From a checkpoint of a small transformer trained on Wikipedia: attention and MLP in parallel, a variant of Muon for these matrices.
MLP neurons of a small language model. Each row is named by its layer, matrix (up: input weights) and neuron, and shows model dimensions 80-143. Each number is 50 + 12 x the weight over its row's rms, rounded and kept within 0 to 99.
Before each neuron's rows, "fires on" lists the tokens most often at its 100 highest values on Wikipedia text that the model never trained on.

fires on: "ann", "er", "f", "iss", "c", "z"
L4.up1135:53 12 73 47 44 54 58 34 58 60 45 61 53 56 58 49 58 41 49 69 60 69 38 43 29 47 45 44 49 51 47 40 44 54 42 33 52 50 60 46 66 49 40 67 53 80 63 39 43 67 39 45 54 50 41 34 40 55 57 34 63 56 50 38

fires on: "==", " =="
L4.up84:43 57 44 50 19 32 57 30 44 42 53 26 30 56 48 48 65 62 62 55 45 59 38 37 58 75 62 61 43 56 50 57 54 43 38 49 73 50 62 41 61 49 63 50 48 54 39 37 40 56 66 40 65 44 63 57 40 53 45 45 75 63 49 50

fires on: "m", "b", "-b", " main"
L5.up461:22 53 74 47 50 25 39 38 48 36 64 36 83 62 35 59 54 49 12 46 39 78 69 34 52 56 56 53 59 41 47 62 51 76 53 46 32 64 65 34 60 65 44 40 59 45 41 24 65 24 47 60 56 53 69 56 58 57 71 62 53 48 55 46

fires on: " ==", "==", "===", " ===", " ="
L4.up228:60 67 34 44 47 58 64 23 17 41 70 41 62 47 35 50 56 71 53 68 48 53 41 41 57 77 55 46 57 57 48 44 66 62 35 64 74 78 31 26 62 46 80 56 52 47 22 40 59 46 60 59 42 68 60 66 56 69 56 42 53 52 62 69

fires on: "===", " to", " to the", "s of", " for", "=="
L2.up1052:50 46 58 64 76 59 57 43 46 46 33 45 57 66 44 65 38 68 44 46 83 47 84 38 62 39 61 37 42 25 51 52 55 40 38 40 41 48 44 58 53 56 54 51 56 54 72 27 23 45 39 66 43 45 59 56 43 65 43 30 58 56 43 49

fires on: ",", " from", " of", " for", "s of", "o,"
L4.up242:43 45 59 39 71 53 34 50 40 36 57 44 58 49 24 42 51 48 38 40 52 43 78 32 62 24 66 36 64 42 31 68 57 47 66 29 34 44 44 55 30 62 82 43 38 52 58 43 33 82 53 50 42 52 56 55 37 75 50 45 39 44 42 27

fires on: "==", " Stev", " for", "le", "et", " V"
L2.up165:59 28 62 46 52 36 59 47 34 48 23 55 51 63 52 47 62 50 48 20 50 36 54 40 33 61 59 31 58 52 53 46 43 29 42 40 39 62 38 52 42 47 58 40 49 55 54 45 41 40 49 56 50 27 72 71 41 57 54 34 48 46 59 60

fires on: " c", " b", "om", "hn", " B"
L10.up737:74 50 40 60 45 35 60 57 55 54 43 35 58 52 41 33 45 47 45 56 35 41 47 40 53 36 54 66 51 40 48 34 55 61 59 52 43 34 47 55 67 53 63 41 46 68 42 39 50 47 70 58 62 60 62 39 50 62 42 63 56 70 59 61

fires on: " r", " fl", " t"
L7.up424:35 65 43 42 43 58 42 63 27 66 62 52 51 67 58 52 64 70 47 58 42 50 52 39 37 32 42 48 43 62 60 31 46 59 53 42 58 53 55 63 44 56 51 43 63 48 65 49 62 62 54 42 40 49 36 32 63 42 77 61 60 52 59 41

fires on: "re", "o", "ose", "ive", " By"
L5.up154:53 63 48 55 60 58 76 38 56 55 35 35 68 56 45 43 52 54 60 44 56 54 36 58 62 57 43 65 70 71 45 53 59 24 53 59 41 52 23 50 75 45 29 49 43 54 53 73 50 46 66 51 37 42 54 66 50 24 49 55 37 60 48 74

fires on: "ian", "an", " M", "ish", "ant", "m"
L7.up192:48 58 36 51 28 61 48 40 37 42 56 53 77 46 46 52 60 57 54 56 65 28 56 76 64 41 58 33 40 18 65 38 44 48 40 67 64 50 41 37 53 72 48 45 74 64 69 59 52 52 42 62 65 30 32 33 45 72 61 55 65 48 53 43

fires on: " P", " b", "-b", "B", " B"
L10.up1123:52 54 39 56 38 40 57 37 38 60 65 31 56 51 52 67 40 30 42 70 41 56 54 22 62 70 62 68 19 32 54 33 53 59 64 49 32 39 65 49 62 74 54 40 49 52 45 56 35 49 58 32 57 53 67 50 33 51 68 55 44 75 38 53

fires on: " M", "m", " K", "-M", "M"
L7.up1064:46 51 54 30 44 39 48 44 59 51 55 45 50 56 47 51 46 42 51 24 51 43 43 58 66 47 41 52 71 21 49 55 46 59 48 65 59 45 46 43 65 53 67 49 66 63 43 51 34 28 49 55 46 40 38 45 45 60 49 49 61 61 51 28

fires on: "==", " rec", "==="
L2.up188:63 36 31 54 55 48 50 47 47 33 50 55 51 64 45 37 52 34 45 57 65 29 61 39 60 63 56 34 31 50 58 40 47 37 45 50 44 64 51 69 59 38 64 73 49 48 57 46 38 37 63 61 44 51 59 54 55 35 45 26 60 39 37 37

fires on: "ed", "ant", "am", "ated", "u", " and"
L4.up196:31 56 15 48 26 66 54 58 55 70 58 66 60 65 59 65 60 42 50 87 60 57 49 39 58 57 45 56 46 64 73 49 70 14 36 54 49 50 37 35 64 39 28 37 60 40 51 37 39 58 49 46 39 48 45 65 58 51 72 40 33 36 63 63

fires on: " Cup", " | — | —", "ame", "if", " season", "|---|---|---|---"
L2.up493:60 60 49 39 65 47 46 31 69 23 57 51 55 41 67 54 64 46 36 35 62 41 63 41 53 41 47 41 49 38 63 54 52 52 41 37 51 75 64 56 36 60 26 56 51 61 35 69 59 78 34 47 58 50 48 41 26 54 47 90 50 46 50 53

fires on: " de", " De", "en", " The", " and the"
L9.up816:43 27 49 43 74 61 78 70 38 35 47 27 63 61 39 48 49 66 58 64 37 43 44 44 52 53 60 40 57 39 67 67 55 41 57 60 42 32 53 59 59 44 53 47 30 48 54 35 35 44 49 42 46 56 35 54 48 44 41 46 51 59 50 38